{
  "d_model": 160,
  "activation": "gelu",
  "qk_norm": false,
  "bias": "all",
  "init_std_qkv": 0.0494,
  "init_std_up": 0.0706,
  "warmup_steps": 200
}
MLP neurons of a small language model. Each row is named by its layer, matrix (up: input weights; down: output weights) and neuron, and shows model dimensions 48-111. Each number is 128 + 24 x the weight over its row's rms, rounded and kept within 0 to 255.
Before each neuron's rows, "fires after" lists the tokens most often just before its 100 highest values on Wikipedia text that the model never trained on; "fires before" lists the tokens most often just after its 100 highest values on Wikipedia text that the model never trained on.

fires after: " ", "m", "="
fires before: " ", "- ", "A", "ic", ": "
L3.up945 [169 132 140 155 169 122 148 130 158 150 154 105 120 126 152 162 131 130 141 122 134 100 144 128 151 154 139  90 117 109  90 128  99  72 132 122 125 127  86 113 149 105 115 112 114 122  79 162 107 156 138 107 105 117 116 122 141 154  91  95 102 171 150 128]
L3.down945 [ 91  95 129 117  69 168 110 101 133  90 117 169 135 132 108 117  84 138 126 113 145 148  98 104 112 146  92 170 125 146 153  99 130 148 149 142 172 146 145 143 120 147 120 144 131 138 148 100 148 121 144 115 123 104 138 120 159 119 152 164 134  83 137  96]

fires after: "th", "ow", "s", "es", "h"
fires before: "ou", "e ", "ri", "as ", "{"
L5.up109 [152 132 101 113 125 133 131 136 191 139 155 105 146  74 140 114 130 136 129 127 165 167 109 102 125 119 113 112 109 113 115 113 122 123 109 160 176 108 128 162 100 137  92  79 114 129 114 123 105 142 133 177 103 188  86 132 124 164 132 126 148 130 134  84]
L5.down109 [129 129 166 136 116 113 137 133  65 102 116 125 111 146  90 190 149 152 104 165 112 155 140 132 110 125 114 124 114 145 108 131 106 143 149 108 140 154 163 155 127 158 127 119 126 135 153 137 140 146 120 119 115 127 119 127 170 128 120 121 121 129 146 146]

fires after: "g", "w", "f", "ow", "G"
fires before: "er", "l", "d", " ", "p"
L7.up522 [133 124 100 146 125 111 135 120 125 136 103 148 119 161 158 137 145 149  85 156 147 147 134 117 160 103 125 174  88 166 115  94 147 173 111 115 150 134 154 135 115  88 119  94 107 117 175 112 110 124 128 146 118 110 149  63 127 152 107 113 119 139 127 121]
L7.down522 [125 147 116 136 123 145 149 119 159  77 154 153 154 109 152  85 130 182 142 195  72 110 127 152 113 125 100 179 140 119 115 143 114 117 142 104  98 150 147  96 108 145 106 157 140 138 126 118 128 151 140  93 146  83 131 162 116 117 199  94 123 122 141  97]

fires after: "r", "w", "ou", "l", "gr"
fires before: "l", "g", "i", "t ", "h ", "p"
L7.up103 [111  99 140 135 113 132 131 125 142 138 158 178 152 103 167 113 114 119 135 110  78 177 127 119 122 122 137 103 123 142 148 129 179  61 104 151 131 142 132 135 162 117  84 118 134 112 164 134 157 101 130 123 100 118 111  91 101 128  98 141 100 115 149 126]
L7.down103 [138 112 131  93 117 115 125  95  94 137 125  93 145 158 130 121 128 120 154 104  88 116 131 114  92 132 124 138 134 111 122 109 112 157 154 111 121 133 171 131 124 132  89 110 162 172 119 133  91 111 102 109 146  84 103 181 100 136 144 111 134 128 133 110]

fires after: "| ", "G", "F", "c", "C", "f"
fires before: "| ", "g", "p", "d"
L9.up614 [154 124 132 135 110 122 170 129 133 161 123 114 113 145 141 128 106 100 153 153 143 149 113 158 127 132 124 102  89 118 163 113 128 166 126 140 131 112 115 140 152 129 136  79 123 143 131 167 136 137 108 102 140 120 118 105 124 142 154 152  97  89 108  89]
L9.down614 [137 145 117 120 134 140 152 143 144 125 166 119 147 101 155 149  72 143 154 192 110 138 162 117 162  96 148 169 119 132 164 159 106 119  86 125 137 133 119 151 127 118 109 120  71 182 106  89 133 156  99  91 119 122 140 113 152 150 156 124 147 143  87 117]

fires after: " ", "|---|---", "0 ", "ed ", "|---", "6 "
fires before: "\n", "\n\n"
L9.up617 [102 136 157 155 149 124 150 120 106 134  90 145  79  80 127 136  95 141 133  96 166  95 146 135 140 155 147 125  80 132 143  91 141 116 112 127  63 132  79 180 140 145 126 155 132  98 128 118 163 142 140 114 153  97 185 117 161 134 103 134 129 130 129 111]
L9.down617 [142 135 133 123 144 119 139 145 124 133 146 106 109 153 113 149  81 141 171  92 151  66 129 131 119 107 126 112 128 117  87 113 157  98 120 102 107 156 122 147 132 174 116 131 157 131 170 120 154 146 124  96 139  87 129 132 121 111 129 133  89  93 115 111]

fires after: "c", "p", "C", " ", "was ", "up"
fires before: "il", "t ", "tr", "l", "p", "t"
L10.up744 [143 137  90  99 127 133 117 180 103 101 119 134 113 123 130 119 177 155 158  96 129 108  94 124 136 155 118 157 116 121 148 143 119 169 149 120 156 139 145 149 168 137 127 101  72 111 131  96 137 100 124 168 131  70 117 106  78 141 121  93  67 169 144 150]
L10.down744 [122 115 126 144 148 111 137 126 138 147 153 146  90 163  99 153  86 106 113 130 138 128 170 189 113  79  93 131 151 116 128  99 125 100 122 156  88 124 111 128 144 167 138 131 140 133 127 122 110 146  97 189 104 199 139 109  89 135 142 168 163 117 130 152]

fires after: "ou", "ti", "oun", "\n\n", "b"
fires before: "h ", "h", "il", "t ", "in "
L12.up10 [ 93 166 148  95 109 165 138 128  87 139 143 144 100 120 137 112 126  99 115 104  98 121 101 107 118 163 132 111 132 157 149 125 160 156 134  94 132 117 115 137 144 110  86 122 168 101 154 128 139 117 171 129  69 135 157 106 119 161 100  46 107 143 132 143]
L12.down10 [121 126 160 133 155 137 104 167 134 143 123 101 154 178 148 163 169 143 154 138 126 122 166 150 135  95 114 120 142 140 145 113 117 109 167 162 125 107 139 139  71 112 145 163 139 158 111 114 125 103 115 122 124 123 119 146 105 129 106 162 144 117  94  76]

fires after: "ow", "w", "t", "th", "est"
fires before: "o ", "er", "n ", "l", " ", "t "
L9.up208 [113 127  82 141 104 111 144  84 106 140 186 111 123 131 156 119 152 168  88 100  64 140 167 133  88 123 144 112 144 120 163 108 134 167 167 134 136 107 134 117 130 103 136 127 147 129 152 145 133 129 150 102 137 120 147 139 145 137 124 129 119 114 147  96]
L9.down208 [135 114 148  71 112 101 132 135 164 107 173 140 144 130 114 127 139 105  97 115 148  81 145 179 122 140 158 145 108 171 120 120 126 155 124 137 131 187 105 124 101  80 126 153 162 104 103 129 117 131 110 122 110 144 139 128 114 129 152 107 129 126  98 142]

fires after: "en", "or", "ed", "us", "v", "ec"
fires before: "al ", "on ", "j", "al", "ic ", "ity "
L10.up667 [104 126 149 154  90  85 130 138 128 160  58 154 164 128 152 114  91 111 134 141 156 120 162 122 126 123 110 139 137 135  91 110 152 144  98 147 150 114 138 125 179 145 105 157 163 136  97 103  78 110 164 147 155  91 124 148  92 130 123 106 116 161 114  91]
L10.down667 [103 150 121 126 123 160 135 100 123  93 144 117 142 129  83 107 107 117 152  97 112 101 114 131 138 132 153 115 108 147 168 117 164 120 106 126 134 146  95  88  93  96 119 112  87 124 125 164 121 101 154 133 130 133 151 157 103 109 122 106 152 112 141 150]

fires after: "1", "(", "6", "4", "2", "| "
fires before: "| ", "7", "8", "|", "to "
L3.up260 [146 137 100 197 133 117 131 125 146 121 111 145 120 116 156 119 143 159 139 126 104 150 101 158 163 159 138 124 160 124 193 140 115 143 107 125 142 116 120 140 107 175 136  98 151 120 139 157 162 107  99 145 131 118 187 131 102 117 130 104 109 101 133 149]
L3.down260 [135  71  91 143 100 114 129  92 124 118 127 131 128 149 128 160 125 133 139  86 119 131  87 111 115 114 105 119 145 119 137 123 138 140 142 133 153 146 156  99 118 204 136 162  77 120 142 113 161 174 116 168 144 128 100 129 122 134 144 107 149 146 129 107]

fires after: " ", "ed ", ". ", "as ", "si"
fires before: "\n", "e ", "s ", "ly ", "en", "e"
L8.up725 [ 94 128 123 138 159 135 175 130 140 154 110 141 135  81 108 114 116 103 125 117 112 132 105 159 172 146  90 104 108 115 116 138 115 132 112  88 102 142 123 140 123 150 111 110 129 115 143 108 188 129 138 112 172 149 149 109 164 150 147 165 104 163 152  93]
L8.down725 [137 167 127 162 148 164 107 130 135 116 124 164 125 150  99 164 148 129 158 110 124 120 119 106 214 183 108 147 113 113 129 166 150 181 100  99 140 110 116 143 180 147 158 106 109 108 107 135 152 125 140 139 126 111 120 137 142 109 111 114 108 141 142 173]

fires after: "et", "o", "at", "n ", "on "
fires before: "e", "c", "ay ", "ep"
L11.up835 [103 109  86 121 111 134 141 117 168 125 108 117 117 116 157 101 118 127 158 132 104 130 131 168 181  92  99 121 132 135 110 134 128 110 169 118 122 177 134 108 137 109 153 131 114 130  99 135 153 159  86 153 133 180 142 168 162 167 106 119 101  91  89 127]
L11.down835 [127 145 128  98 143 121 153 147 108 163 125 155 133 133 111  67 135 151  86 123  99 123 100 127 147 141 109 124 101 142  89 131 155 138 157 146 136 149 112 150 154 153 129  91 136  79 137 187 143 123  96 129 133 128 104 110 160 126 150 156 119 111 152 110]

fires after: "f", "ou", "of ", "ol", "p", "oun"
fires before: "h", "l", "i", "h ", "il", "tic"
L11.up379 [117 118 128 114  91 157 157 164 153 103 144 180 134 163 106 114  97 116 152 115 129 146 114 158 154 125  91 149 111 124 125  96 153 141 103  96 122 166 137 153 154 128 110 130 146 135 142 124 132  89 161 119 101 134 139 108 123  82 105 105 110 127 146 117]
L11.down379 [128 159 154 108  86 124 129 154 150 152 113 115 148 122 163 105 135 128 119 145 122 158 125 124 136 119 147 107 122 145 143 135 132 128 151 131 147 134 116 147 111 118 113 115 118 123 146 125 144  76 138 149 138 122 116 184 142 132 153 104 101 108 108 122]

fires after: " ", "s", ". ", "s ", "e "
fires before: "\n", "\n\n"
L10.up364 [137 108 145 107 133 152 171 157 113  96  84 130  99  89 106 144  85 100 145 115 153 104 130 112 159 140 131 115 140 125 136 144 152 112 108 100 116 165  77 128 142 152 145 128 148 138 198  95 123 126 141 150 140  96 116 146  87 140  98 117 114 126 109 129]
L10.down364 [141 100 108 145 161 131 121 115 169 141 139 142 158 118 113 134  92 199 153 113 119  64 134 144  98 123 105 133  63  70  97 132 141 147 172 143  97 114 106 132 142  98 141 128 157 140 117 151 146 159 113 141 173 102 145 116 113 134 142 108 129 133 129 111]

fires after: " ", ". ", "2 ", "; ", "\" "
fires before: "\n", "\n\n"
L10.up738 [ 90 100 103 125 128 137 171 132 140 132  68 170 143 140 118 133  93  85 123 117 101 146 126 122 127  90 105 112  97 117  97 121 159 130 103  94 101 136 130 115 136 141 117 125 181  91 149  94 119 113 154 107 132  83 138 133 177 152 137 188 111 111 149  91]
L10.down738 [145 152  87 140 116 110 132 150 124 142 135 125 135 111 153 194  71 120 174 130 149 122 141 140 106 107 139 139  69  95 118 169 130 119 144 116 109 158 112 127 108 115 137 110  98 127 103 120 132  98 109 128 195 111 131 141  99 162 112 144 122 141 104 121]

fires after: "s", "es", "S", "h", "l", "C"
fires before: "t", " ", "ri"
L9.up540 [175 120 142 148 117 105 143 136 148 148 107 152 114 125 121 123 136 119 173 154  98 185 114  86 119 152 122 117 143 101 107 127 180 132 133 113 156  94 161 132 117 111  97  97 143 162 117 130  87 140 153 132 129 147 168 124 155 160 129 145 130 122 162 151]
L9.down540 [ 97  86 150 109 152 114 124  97 150  97 167 104  92 140 170 145 157 178 143 151 124 110 134 121  96 131 125 115 142 128 104 129  97 142 105 117 123 120 179 114 144 136 137 131  95  61 140 142 130 137 113 115 149 131  68 125  83 131 115 125 105 128  85 178]

fires after: "Ar", "ar", "c", "or", "u"
fires before: "em", "an", "it", "a", "n", "ent"
L11.up954 [144 131  93 109 150 159 126 112 164 145  86 140 176 127 126 116 126 131  98 133 104 138 139 116 140 105  74 126 147 162 146 121 182  84 154 150 135 112 158  83 156 138 126 142  84  83 118 152 136 105 187 124 127 160 141 124  99 155 124 134  84 108 134 120]
L11.down954 [160 108 111 123 106 122 129 109 106 103 133 139  88 162 143 148 125 120  89 169 130 152 117  88 140 190 133 190 133 104 126 140 154 136 134 109  91 118 143 147 129 142 185 132 110 148 145 136 159 131 129 119 108 127 144 113 137 129 112 139 108 140 128 121]

fires after: "w", "R", "c", "el", "b", "e"
fires before: "ord", "k", "tr", "l", "t ", "g"
L9.up411 [121 127 102 107 110 125 108 141 173  82 146 139 101 154 155 118 165 139 151 124  95  83 139 105 166 133 129 119 107 138 122 133 140 166 113 156 147 117 104 144 137 151 119  77 118 105 129 138 159 131 137 165 138 150 131 171 105 170  96 126 108 145  86 140]
L9.down411 [136 125 155 156 140 114 145 137 128 156 100 104 121 175 172 109 109  99 142 116 125 131 120 129 141 134 109 123 100 154 128 106 105 177  84 127 116 112 132 126 129 161 162 115 146 105  96 122 147 142  98 181  97 170 143 156 136 109 120 119 138 114 139 126]